config = dict(
    positions='alibi',
    warmup_steps=405,
    max_seq_len=512,
)
MLP neurons of a small language model. Each row is named by its layer, matrix (up: input weights; down: output weights) and neuron, and shows model dimensions 0-191. Each number is 128 + 24 x the weight over its row's rms, rounded and kept within 0 to 255. Numbers have three digits each.
Before each neuron's rows, "fires on" lists the tokens most often at its 100 highest values on Wikipedia text that the model never trained on.

fires on: " |", "\n", ";", " Result", " Team"
L5.up291:137182135097107121130103144127102123197119139123133132112112093130159085162130166133133135064124096145077120085118120140127150077115105169130115105119107084177125130106098161125144107137118124114117117111154150120125116107150131094143138098101147111144169105100151135063123076079111183124121121163156144084116122127113143131118120187109134154150128134146167115157126138124131123129113149142128088116120132129154121122130115123128130123107090149141141132083119140129150122138132148138131144168129140173151151144084128096092144142137158132160154140168093120097146069109133130105
L5.down291:104165087110144097116090093118144117125124129134123131134167111146119137115105132141080083141154126162069110116171164140111165129156154153163145131151145118160125167116144151071147149131178145125152164110170121118081111112107119154145135152131136156125128166116138115141149125164147100118130124142142134098128154115082119192068160123118117149100085086092135128126125145115158116118144161118112107136145165125098144084153131144149090097113155128117097142110121124056108164135114113126144158150111110116117102113133133142116140091094130105142123114174159133135146114131130118099

fires on: "A", " a", "-A", "-d"
L2.up376:168121101122173140143122159110107147119129117130135113161106138142130102108120093156157151118103142105109104138134154121175103161112151148074119140164137160128095078099120124136126100147124128127134131153063120097161135157109155090155076170117145091161141123121155126152113129131118090107119132165152143136138089117155106109131149140084126126134123150149173118153137142149124089156138131126114132139131121120112118133130168136123114133121083100122120109135109138114140133142154072100107172185152118136127167141107177117132150135130105159113172067115118130137167065162146092151
L2.down376:120112108159155147118147075136147175110116094130132100136115101109122122133155156167115160125100100142126120181120135165156132101082123110118158115137127105152096120176110148115168129125147133113130123157118111152126152135143165166147110100089116151102142090128120101148128117129128148135114128097128136174159111145093166127162144079147106145136091150151130083171109073162106146123134145113185099100101102120129131154132136121142118144142172124143123124127091163084101117199126093175114110159133124161118151096081129088143104135132128106111106146103107124145115123140113122106

fires on: "=", "op"
L5.up347:130123121099090121149139139111110100107191146128189103141132117133127149111135115133123114111054169106112115152151140138140082121138099086119100141123175120138110111160116141178113095128113124067151132111173101170106155121103118068147082133147139148109145142124135149117113121105156155079088123143117179145130120139138086102146112130111119153131141140131065169166134147110138111155148124158089130144135147128118128122165160127153184138135133136125112134147106099112126125129163140090166115138160126126105124167107136118137134102108178159151099113124119128124137113148159125130
L5.down347:146133170124106129181162168082150145156117148107083105100139117116147128157161120162139125115122101122099125122116149108132131133181090146136116113105110116110118141108121134163111090168154131124117117151134124092162122104159122129148100112091109116107112145182117138144125125172102180118137128139089165131150143105127141115102084135126153128153098161130127090162104093113125133148155155132167125147097171126152104109143132098153095131152130154139103122146115126107114121102133115067102154167092095164104135129137114077126152118139095169107109164153181114101132126126117141076

fires on: " St", " st", "St", "0", " ret", "T"
L7.up287:143165139104161159141152163148150141132117067093126101120118126109172090125136120137164120104108149116130165115133137116154107101119129100172109109074148086107132120136133140150103130140136064122102145125144085136107135139149096117155112124148068124130160108125141144067137118136130180169103138120172149109136121157120144113131127112145139159158142135128102114161133162128162126124152104149107105095142126135123130166119121128124146105104153167143126093149133135102140109067095172110107131154103096128078090141152171165148158158083136117122143153140168120118121107091134118131
L7.down287:129157138149110098125100122093092115127118144124120196093161143147122141146141125122127136156153141132148123162098122118161139126119103105130103131150143133128132138125127054117117110106140126090133098134141153129116103137157157100126148156137121102124100127097086088173145163092106112107095128101101146099132108117102138134136107196136097119130109129164125109141168088084066191124109153124152155111152144126145145142134142134142154104134105130123151162118171139107116112086093139080123159145158131125109177137119116154140152095116097164155127136147147131189131125142093110098

fires on: "\n", " (", ")\n", " |\n"
L2.up52:139120133097118122113094116115123055063138094102127074120120108144127157136119160119159126137116145110112140170142105124095139122144125166155181156141124121105125097123096142127114160115084110099100154125138092128148120131149113113140153154108123162171135146082148180099156090131136169159114132112139099135125111103108126142122088108121075171170112101112113143172137155104144108131140139109156126117127134135116134160126142131146084104157153136135133126162124087119131117155124157133174064132150102146121154125071125123146115186144135167111151140161118133137129127142098118124
L2.down52:088122157110127108122084132133107081103120159117107163094130107089155137090083127119122094129135144161127181161110135113124125130126103122085112170121096149136101107111163172142118136154147137098105113146122136117172103114129163117109115120114107115139130136112105151144152144156159150130123177113174142154153137138118145187136092136138137118113139129081135139158172099106073180147089115105111145127109130125148135133148110142113120085133138163100149144116162112130183080148103159151157098124091139118104109117095160141134110162122124108087164127132157132116143121137078148121

fires on: ",", " He", "),", "\",", ".", "\"."
L7.up206:191109143122119183093116119130083110114096109129136134115125157118131124164150082143100133120105097136125125103122131119132094129146079176131104117075114144102113138116086126101105138148135102152142140094133136124153148157171127090119153134109127111139083157128173168166140131112121161139101093193175150129114101127137112148126089109115151157150115144106121154139107173143137113139116102140143153119079110122108145127094166082110147101058183139115118139131127136115174104128141104139112120150126160107137147140129119154096112144110154136166143114114098149131110091136143103143
L7.down206:125162105102111113138099073119132114139130145132107128121130086163154102096127108114123112132204173136162129082160157118121171114113142122131115163161130082105149085124102138126133142154126107142122130122109125115108134151169123079093119126089140137128133130127143126109088091126160107153108148155091121138136149119123128145143119141102100129141134124129146084167117118084120125115114134117128112132139108123146151101129095145141117138115159157110137106105113133129156102132160139141111154133143249134178102133083136136126136125138193094158142116129127125166098144131116090159

fires on: "|", ":", ".", "-", " |"
L7.up146:176102127126145138125134112156077143110183168126138133120153139170178164166155136143153155097124137135130110149131128139144156129156111165156099119144149153159119118143068145123108135120147101133112122165116121115141142133163146151179115141147113115140143142095161133128141114113117139110078137133156079067142064123088114126129146136104118125091143121143131132103122137105129115159116105146118140096112098125105055140162116129119146120078151144169075158120137142138060129116147114120141140127147144142132140121159110138119086090095124148134125113110100151097117121138147111177
L7.down146:132146137119139127114124129135126117112160155112140144169155116166122111110123111102170139132132114151146130167131134099136104143130119124148107058127134133150133088125104139135122121136167165139116141138101120146152156105124153107138132119096105114110148117096144142102117121121110140152041133078156135124147090118109158146145144116138109123121126122113091117036105118137139116150114107114145124092147121177136087115161127106132171150121195138145055150107128155136126113137142099135114129139156242132159108113113150126133104131116141122113143106119127126120094147107134118129

fires on: "s", " D", " countries", "als"
L6.up270:182101125127168122104141151154108118160150100161145124161179149176107157133157112138112147074120112106121099131081150117142153106114151141122109128112096157114101115103100109153127138110095153099127172170148133142145187180121124094137121127106136134142118119167167133083099095113127150112143122112147126133129105118143121191154151079125111097155137139121155139107121148125143126133110151120098125101096067136109093170159121134138156125124160136127117155116134143126112136093106085123117164133116136109128102126134123162112148118094162173142088139149136115116096095083117088132
L6.down270:110116164119127119116169105113142105116143152130097089089153157117125148118136097159142136152138109150153119153111112113117155115128137154146139154121132143142173103127127126112136113183150113143151124070119077130116110100162130110102133141148136101109105114144120132127128162149157134149146220106119101113112118127129115116104134154140100152107095143117148099096152114137167048146118144128160105117102141142149129158104129107090077168129112143131155092116144131095134073114153147120150145158117186112115113106136135121084129102179089137137171122125132141128147137155171132090

fires on: " C", " sc", "C", " Sc", " rec", "esc"
L6.up83:175138136130155126104162134156119147146105088142126105135161175172181149143164088135149093075092126129114094094130177114124112108141106141148148101104167100102122110147160122119088139107126098168151148162147149121125144161119145089163145122085072114124143156143101167119191117137124129104102132108112093120129118100116132172087100128169129139142141118121126118137106145137179126168134146125095145122096104117162125101089146115127159118099138122133132100127089134131138187110112134138129127144140094137122142157105115140122108092141096148127162135128097084124110126120118156132
L6.down83:123134098110143080136143099144161103120127136145112130107160141114158144166125115124169088184116140099137112131080152136174089153127146108172167160101103114101142131124134172120112074107116112127129131126169142155134115086096089140127148080118132161117113146114169127152152109147112143126103097109135092130105136180135125185146094113152156118106135133133151124129137136083143143185109175129118117127113121140134130150094112133122155141129100111124149100109103156108149111138120118144112141114110091095108115184097178106122153128105122130083147123150142157164147117116158077132

fires on: "ie", "ab", "m", "b", "ob"
L6.up348:112130092091126139085123111090111142117126115145129104171185122110099127132151122087133120073115120086123092157158128125148115127119104109145156175149174143156155151146127140150141113098167144152138097116182134130102170112117134116154141141121116113128117149138107128170135117113097131150141130162169134123119150095142062119115150136159101155161131103114084147088102123140130102155113134129097131110115160128134169131147126145121139172083148139105137115138116128133092163110111067133162143134145069096141112103108100139120160118159136166154111127113115182161136099130136154104
L6.down348:123116143146123135131115122115123067092123153108102149126096117144114146094145109135149140156176119138158127159162137146137170168134099115072099127107086124154117103125135147149145113141147166114117096167082181140119132137122090120087106148094120138149110096133094121102111111176144095095153134141121146153136139121179133079129139123134133068119117132089130127090147116089101160143141142141164147135186135119164112131098135099118116110138135181155094130135162118153104143181115111129083127127120128143111111124147097130116170111139149137115117106148153147079145126166114116161

fires on: ":", " in", " at", " located", "="
L6.up219:103116147134106094135065184128097132134120118112128163148113168116140111139125170096151138117054154116124120112124172145127110122159082142135115131126144128144145110095090118106103111102172146101122164162132144133119178123144112124165119141133142120109177137113152133088177081138148173102119130121118130088119062145132130134123120118121135113097109153148131155157137126148137117148116136166114116132138136089138112110161149095159171128130161167133091139117135119074152138122172120108130107127160106150121088130158130146102172130069151165134147137135095151113114133135104127148
L6.down219:136169146094169125122086176153145125092124098103152129137101110112150113117182128208102143127120078156129107112103108163151135148171166116153130107146103131108122147153183150140135145118109135123131089120112100120086118110127094169130123151115124150130141155162128160136165162116130150128112097146149118142137107114121136095130145144070147117123127159078144148136174110146132082128101151130100202112115130118114111131102122098117125084112114155138138109125161145140101100119131101092130139104108159104141107110094136129151126116156142076137100104127126156161155116135115116146

fires on: ",", ".", " sh"
L8.up40:148116109123166141109075115164106096096150153141114160109146163133131120143154081103145173079130119138117108122154113118120132099116129131142124111119120116122113090131136166143138131103152142165125095132162137126113169125136143109141114115139071123166108108093153152123153121085131148103101144124162104138081079119135147104138149151112135156126112160176119149174129170114156113164119148165104095090135129083109105127129145142104141111088177163138120097164122128119157109067127103178142133112091136111135117125154132148135100105129184124128155125143123137083167101154148140114
L8.down40:130153136105179168123135105139125132111137086155109102155140146180139151120127087118112099145109142142092116139164130137069113101138142130121110088110179133153147117134165132120099137165160090104122098139160124099113140154165148150071129127104143164123135133143104117140113118140119133102101130108157100109126118134140111167164088146104134099093121152122140111134113136079067117128136106104154141127120115122118116159136125145116090099103137160115121126122117141188122114110150102109137153114189194105157142106119123152140086122150147114107143134064154153166173122137125120135

fires on: "s", " Europe", "es", " students", " countries", " O"
L9.up168:156127111119131112105172137128098114125127094144105104152158152145141107183158114141143131044138057126114128087108115097125124135118157169093103130096142129113125111156140115115130152096128131144135120111099053153116184162145125101129144149139125156171110163134113140130148135075125147125145101142142132166145132080129114201146132144145115110160137148152163141127125116120161081108134093124118145139105147090121105176124110111118106157134122107124126129117092152142118129110124141104156132163120128139112101123148109116134129121170132173113107095102132123080152102104134158106
L9.down168:094116145176127113156121127101158129109140129076116115124143091132139127129124152093181125193173124150108111167070105133180137164130130130137182131123135158114149141134136159116115154134140153065101116158090114154115154084131138136117147115122112130104108126177098115097127141146111127124112134168117108136094078122123127139151151139120083115095133154103128162113123146079137127081112182141143112084179099121106119106142133123142106120143140124109140095162149135161140074173111137107147115162112146165151121129138095101112155115124115139136132133136099124154110125136113126102

fires on: " St", "esc", "l", "St", " Sc"
L6.up382:114179133108170112096167125111136148169112070137122130135125152142104099167147140168148132132127145152148145113137188116117134117161133113134136111063127077114130121141131159141109111127083089132132136134138120137100175141100127080076142107075097120137149171125136159143142108136118148135140113098176102124106146183105172106155114132113098154156135150115153124159113158146155152097120108119098144127112104137106149093126163101135120099106135108161137099154122135144154128097148134115145123142090074163131120134101156146143121116128167098162140145134122065140132123118142147120
L6.down382:137161106141136151157137130087150136123127151124106096089158166145174114104120138146094115163145142110100099113097129105152089165123148134122137144111107162102141163117098117149124126116096123120095117089146128138098115122135135141111079174140116148128142143123144105160140142100142136154142143109122153115117140113184109124116101138125088102116148112085120174101153119143130138154084160129145101114135149134178138177100141133157110125141143134091155139149135150149123092080169146135134133157054117137084193140140134114118106142152126137102115130148092086174120138172111113090

fires on: "k", "t", "b", "ie", "ig", "e"
L5.up74:149102120087140130107157114077146183093146123129157122111119108114127140107134092104103161118146126113084089120149096136100137164116124166112152108082134092142168153118120133117141111093086154152059095116159123109119132139155141139159123113153115124175083142109136123167141135137147113114143117120155150153147143131126132146123111160097138153176097156154074084126142160132136119114133166081114126090125120127130151101133145110101150175116120137140132137141146157121091149100119127126178143100132148119117105100128102179136110102127107146191145130154131133138132075115140155100
L5.down74:124113116131131116139118154118126122131141142129165141157096118116137132170127153152175103113146145105127120117104141126065153130149069113138136132117118152143133162130141070104097096157180102108159105127119092125163135126151136103138160123147133148139174139151141138153091137124100132124098138135143168102122087121199114094141129158137135131090081121153138133137154115135145138188154178189105122133141105096133104130131111084087140146148141141132136130140114154107114071108102104131076138132144097122143092084130152086113088138162130134116133110111113117108140120153133134172